python train.py --num_hidden_layers=11 --hidden_size=512 --num_attention_heads=8 --num_key_value_heads=8 --head_dim=64 --intermediate_size=2048 --vocab_size=8192 --hidden_act="tanh_gelu" --norm="layernorm" --norm_place="pre" --norm_eps=1e-06 --positions="learned" --qk_norm=false --attn_scale=0.125 --bias="all" --tie_word_embeddings=false --parallel_block=false --init="orth" --init_std_qkv=0.0221 --init_std_o=0.0 --init_std_up=0.0221 --init_std_down=0.0 --optimizer="adamw" --learning_rate=0.000655 --lr_mult_o=0.783 --beta1=0.9 --beta2=0.99 --lr_head=0.00594 --max_grad_norm=2.0 --warmup_steps=448 --schedule="wsd" --decay_fraction=0.313 --decay_shape="pow" --final_lr_fraction=0.0 --batch_tokens=131072 --max_seq_len=1024 --doc_mask=true --train_tokens=900600000 --max_steps=6872 --dataset="wikipedia_en"
MLP neurons of a small language model. Each row is named by its layer, matrix (up: input weights) and neuron, and shows model dimensions 240-303. Each number is 200 + 20 x the weight over its row's rms, rounded and kept within 0 to 999.
After each neuron's rows, "fires on" lists the tokens most often at its 100 highest values on Wikipedia text that the model never trained on.

L6.up1872,180,220,214,217,177,186,198,231,174,231,171,205,214,205,162,211,209,188,215,216,204,235,210,204,221,208,151,198,215,221,241,191,166,222,181,217,203,221,251,197,221,170,197,237,154,212,156,228,214,173,189,164,198,212,171,189,185,203,199,177,215,190,215,201
fires on: " and", ","

L6.up778,220,159,210,197,168,215,188,238,208,201,191,185,173,205,195,205,163,207,232,173,226,180,205,187,197,186,252,207,218,175,187,219,187,191,203,201,194,194,202,186,250,186,208,180,209,167,209,186,194,172,247,189,192,179,163,183,183,191,199,163,203,173,180,192
fires on: "n", "'", " of", "ing", "s", "w"

L6.up1216,201,190,181,195,205,215,188,227,222,212,184,203,242,216,199,208,199,189,218,144,199,224,179,204,179,190,196,198,231,191,200,219,163,226,189,194,196,216,210,212,195,183,187,184,187,186,189,211,182,179,176,184,176,191,178,193,214,202,192,222,206,206,193,184
fires on: "s", "al", "n", "l", "e", "ho"

L6.up917,190,208,214,201,186,190,174,190,207,211,167,191,202,198,213,224,206,198,201,157,181,230,178,187,183,193,220,194,211,192,166,198,203,181,193,178,198,170,182,218,232,169,195,198,203,198,194,252,202,180,194,178,193,187,180,170,200,216,218,255,227,181,200,234
fires on: "n", "s", "rd", "k", "g", "ns"

L6.up369,194,197,186,238,170,210,164,210,199,191,196,168,218,226,201,204,183,198,213,211,198,225,186,250,196,204,232,183,200,190,197,186,207,210,191,154,194,192,195,207,196,207,205,176,196,163,198,217,180,166,201,218,213,166,227,153,196,197,226,176,182,177,200,201
fires on: " of", "ing", "t", " Bl"

L6.up1693,222,244,187,191,220,185,178,212,177,200,178,213,201,209,211,194,183,180,207,156,168,222,201,230,192,196,207,163,231,179,181,199,181,220,169,181,199,208,185,199,203,178,208,207,169,172,249,211,197,177,197,188,197,198,198,208,203,182,195,244,203,209,187,188
fires on: "s", "er", ".", "u", "e", "d"

L8.up1912,208,191,226,189,183,238,210,196,200,186,200,213,230,177,188,205,188,178,212,226,207,195,223,173,199,165,229,199,226,163,189,229,200,181,207,223,184,228,207,228,232,194,195,192,185,218,181,223,201,189,195,204,228,226,211,201,196,223,193,162,200,240,199,205
fires on: " |", " tor", "–"

L6.up1583,204,208,212,210,213,173,176,195,168,212,167,211,171,168,213,195,187,204,182,217,185,187,196,251,222,218,192,174,209,216,171,193,207,198,205,178,208,219,219,185,176,197,217,226,202,225,200,186,190,190,155,195,182,160,197,171,223,222,219,209,205,195,214,191
fires on: "=", ",", " of", "-", "ua"

L6.up150,210,188,206,251,208,172,173,200,199,184,180,217,173,220,187,162,199,201,229,225,197,211,220,254,211,207,181,200,212,212,189,195,220,170,207,181,228,216,176,214,185,200,182,203,188,182,192,225,165,232,165,180,215,160,197,161,190,227,240,161,201,173,199,176
fires on: "-", " to", " of"

L8.up1963,201,205,187,252,194,168,198,209,159,197,202,178,207,199,197,231,214,203,165,191,184,235,228,183,222,210,200,171,215,188,167,224,195,189,217,153,166,181,173,182,209,200,182,183,204,188,203,192,199,165,164,154,183,194,155,203,207,176,213,201,182,172,211,205
fires on: " |", "–", " –", " League", " -"

L8.up1367,187,188,173,225,220,219,208,202,158,214,190,172,173,193,231,190,186,224,190,207,181,194,190,197,200,199,227,196,225,200,165,211,179,187,239,194,223,190,227,202,242,204,224,207,201,217,190,238,174,168,179,203,195,162,189,217,203,215,196,190,190,222,238,201
fires on: "ti", "=", "si", "eni", "ani", "ici"

L6.up679,225,200,190,250,207,219,219,165,211,187,197,208,168,199,216,203,203,198,215,219,188,176,170,187,229,184,203,194,223,183,225,202,207,200,179,226,183,204,230,202,230,185,198,176,210,199,228,184,203,182,189,174,186,184,171,186,209,213,231,214,211,227,230,151
fires on: " of", "-", " |", " in", "na", " with"

L6.up1896,149,225,220,176,201,196,211,219,178,219,169,189,218,194,220,180,176,205,250,188,195,182,231,190,208,191,201,179,218,210,215,223,190,179,213,187,233,186,211,213,191,177,240,189,182,193,186,188,185,188,185,204,201,189,207,158,191,221,214,240,212,155,190,179
fires on: " |", ":", " of", " was", " 0", "|"

L6.up1528,237,203,198,182,206,224,213,200,200,254,190,175,182,186,188,233,207,200,189,159,183,192,192,171,188,196,201,199,178,175,187,202,206,201,217,188,251,183,238,187,199,174,205,195,219,178,213,227,202,203,201,162,203,175,202,228,213,203,238,214,229,214,215,218
fires on: " |", "|", "%", " of", " residents", " years"

L6.up399,177,224,190,221,204,179,185,218,217,218,210,215,221,236,209,193,223,211,210,227,158,205,196,168,196,214,221,194,195,215,194,233,184,180,203,212,168,178,222,203,218,187,193,228,222,185,189,174,196,211,187,191,178,178,155,195,192,180,212,196,233,217,177,162
fires on: ".", "\n\n", " The", " |"

L8.up384,202,197,204,207,215,212,211,169,185,164,240,209,231,172,217,193,196,214,267,205,222,192,199,182,220,211,196,183,189,211,201,224,177,221,185,199,213,181,178,167,187,180,228,203,196,211,182,204,198,220,170,198,167,193,196,194,195,219,236,195,182,167,223,181
fires on: " |", "–", ":", ",", " De"

L6.up195,211,198,203,225,210,188,167,212,186,218,198,175,202,209,192,191,185,178,211,166,196,241,196,205,254,181,218,170,217,177,195,201,185,204,218,164,234,201,192,217,226,207,164,206,211,177,208,183,193,186,186,182,184,180,142,234,194,211,213,244,202,175,228,183
fires on: "ing", " for", "n", "s", "it", "on"

L8.up754,186,238,233,206,184,168,222,184,165,205,208,184,182,211,197,163,186,206,212,201,189,193,221,189,220,189,210,228,215,206,208,205,214,192,189,195,228,214,235,203,159,200,202,168,186,207,148,210,177,192,201,191,218,177,208,195,182,208,235,201,170,186,224,189
fires on: "-", " graph", " week", " p", "\n"

L6.up1870,208,193,224,209,194,184,189,176,178,182,177,235,205,212,210,183,226,181,219,223,176,204,217,237,200,198,204,191,208,200,170,210,186,196,199,176,218,215,204,222,183,183,186,187,193,228,174,197,183,181,162,190,190,202,184,189,211,174,190,203,178,215,192,177
fires on: ",", " and", " of"

L6.up1300,212,175,251,172,193,214,211,189,179,203,216,230,227,207,215,228,191,191,220,208,195,202,214,187,197,145,188,200,220,179,221,211,178,185,211,204,221,233,230,177,186,195,219,205,166,218,194,184,204,238,221,230,183,217,214,193,210,187,220,214,195,165,197,159
fires on: ":", "–", " $", " to", ","

L6.up744,206,181,202,193,189,193,171,190,211,191,192,213,211,223,210,174,191,187,222,221,183,213,189,192,216,199,164,202,206,209,198,223,192,213,190,192,174,213,223,185,182,213,159,214,195,177,185,163,182,150,171,198,184,202,175,166,171,191,236,216,237,208,160,178
fires on: " |", "\"", "\n\n", "|", "\n", " the"

L8.up969,222,222,192,221,218,162,219,189,169,194,199,192,203,211,194,212,202,174,208,188,158,183,201,171,242,210,163,216,191,187,162,198,200,204,192,212,201,153,215,190,179,197,198,199,200,188,202,193,210,180,202,215,207,200,169,215,203,207,219,219,191,190,207,181
fires on: " |", "–", "-"

L6.up1423,197,192,207,203,183,199,201,196,208,193,219,173,192,216,218,205,183,220,207,187,199,188,189,203,201,214,240,190,204,207,154,225,171,178,205,202,215,197,189,193,217,195,201,199,191,176,143,238,183,167,208,183,198,182,197,194,154,222,246,195,208,199,206,208
fires on: "-", "=", "ast", "ti", "gh", "ap"

L8.up2013,193,210,221,218,204,221,199,196,197,214,195,241,206,198,223,232,178,210,252,179,237,196,198,168,222,210,191,200,225,181,193,211,196,188,204,227,201,158,222,191,187,151,223,201,207,204,178,195,206,196,173,213,173,221,205,219,196,176,227,166,207,200,179,171
fires on: ",", " |", " 20", " 15", " 14", " 19"

L6.up617,198,195,202,222,211,174,184,188,165,187,193,239,228,213,171,182,203,217,180,195,214,212,170,187,191,177,219,155,195,142,186,199,197,209,197,218,200,227,213,213,189,193,183,194,174,191,193,204,181,207,233,174,219,202,174,204,198,200,208,179,194,159,190,183
fires on: ",", ".", "ock", "et", "\""

L6.up1305,216,169,226,169,187,213,195,198,223,201,199,211,146,211,195,168,187,220,199,181,224,208,228,188,177,180,231,163,207,155,215,225,199,204,224,212,212,241,201,234,186,197,198,191,171,184,196,211,208,219,214,172,215,207,184,171,157,181,164,184,207,192,229,195
fires on: "'", "s", " a", " his", " |", " the"

L6.up1841,204,210,212,189,200,170,194,207,201,214,225,188,215,197,171,193,197,199,219,213,195,227,197,212,192,205,205,188,199,185,179,190,221,208,228,179,238,166,220,212,240,192,182,178,179,193,213,230,215,214,213,215,185,180,189,227,208,190,222,240,236,185,198,210
fires on: "s", " who", "|", " that", " residents", " households"

L8.up344,230,211,241,191,233,167,215,216,188,237,162,192,217,187,229,226,216,201,206,217,185,241,191,197,198,151,193,186,195,211,215,196,181,173,181,199,242,213,210,182,193,190,197,240,198,192,190,215,175,227,202,174,204,195,169,177,150,199,220,215,177,170,185,159
fires on: "-", "″", "–"

L8.up716,165,215,209,228,191,145,203,198,193,217,196,242,186,193,185,185,196,176,194,201,225,224,195,220,235,195,185,145,217,176,196,202,182,170,195,199,222,214,199,191,208,203,202,194,181,189,179,218,193,174,217,174,235,196,192,167,203,177,216,178,209,189,194,218
fires on: " |", " of", ":", " in"

L8.up1118,226,201,232,245,221,186,197,163,251,210,198,200,217,206,185,211,172,225,198,193,186,195,210,233,224,217,217,184,250,197,204,179,185,184,169,206,187,192,211,216,220,190,175,173,192,233,202,235,183,212,216,187,203,152,173,188,211,192,219,234,208,217,216,168
fires on: " in", " |"

L8.up1544,185,194,195,205,183,214,190,187,184,206,216,213,191,169,235,235,155,201,213,191,232,229,192,152,217,211,243,204,192,179,155,196,217,216,186,190,215,185,208,187,227,217,216,210,188,204,170,225,220,204,168,176,205,181,193,200,198,194,185,177,215,193,198,174
fires on: " |", "–", ";", " Actor"

L6.up1907,179,251,186,216,199,191,198,195,175,171,194,193,216,214,166,209,192,200,242,223,197,232,194,200,213,200,157,214,220,216,211,214,179,217,197,195,198,207,266,211,220,190,224,210,166,208,172,227,233,163,175,195,207,171,194,186,146,192,204,179,210,158,189,204
fires on: ","

L6.up967,230,179,208,190,204,196,230,223,206,247,212,201,205,211,179,154,184,202,218,176,183,196,220,187,168,195,241,166,210,199,199,199,191,183,216,170,235,176,201,204,234,202,200,199,194,192,198,209,223,185,189,184,192,186,190,212,182,196,205,193,203,196,204,149
fires on: ")", " well", "ly", "ing", "s", "ed"

L6.up581,191,186,191,182,176,208,202,218,188,181,186,217,226,204,181,183,201,192,170,222,195,190,195,179,208,183,198,188,224,166,175,203,191,177,178,215,196,252,197,203,225,165,215,197,166,184,174,208,226,205,234,179,202,203,228,187,194,185,219,157,207,190,170,182
fires on: ".", ",", ":", " May", " |"

L6.up1043,210,181,210,225,200,190,217,179,188,177,189,201,190,166,185,215,199,207,190,206,146,187,225,210,225,173,171,163,224,166,185,209,180,200,214,221,199,222,209,208,218,187,218,210,202,197,192,206,175,189,194,192,210,202,234,176,214,188,204,193,209,184,215,205
fires on: ",", " |", " in", ":", " of"

L6.up1654,204,222,241,224,198,215,163,222,175,223,198,193,181,205,222,209,189,188,222,197,233,176,182,202,213,189,237,200,203,192,229,204,177,187,208,199,216,177,225,176,247,189,185,192,204,223,230,205,164,199,191,192,191,197,207,187,195,244,195,239,224,233,224,232
fires on: "s", "  ", " to", "|", "ing", "d"

L6.up890,191,214,153,200,184,190,188,218,229,205,191,172,165,210,188,168,159,203,215,176,197,218,212,172,241,173,192,202,232,169,211,225,149,195,225,185,280,198,219,203,215,199,238,161,167,175,192,197,237,190,244,199,195,168,201,204,193,200,213,204,232,168,210,145
fires on: "'", " |", "ing"

L8.up257,221,198,203,186,182,204,191,174,224,185,229,192,169,218,208,181,174,200,219,222,193,240,231,223,209,209,220,198,196,179,193,229,184,183,218,212,225,198,174,195,187,183,239,221,210,170,193,208,185,230,177,179,184,160,185,201,177,200,206,157,213,194,191,237
fires on: "=", "|", " to", "t", "\n"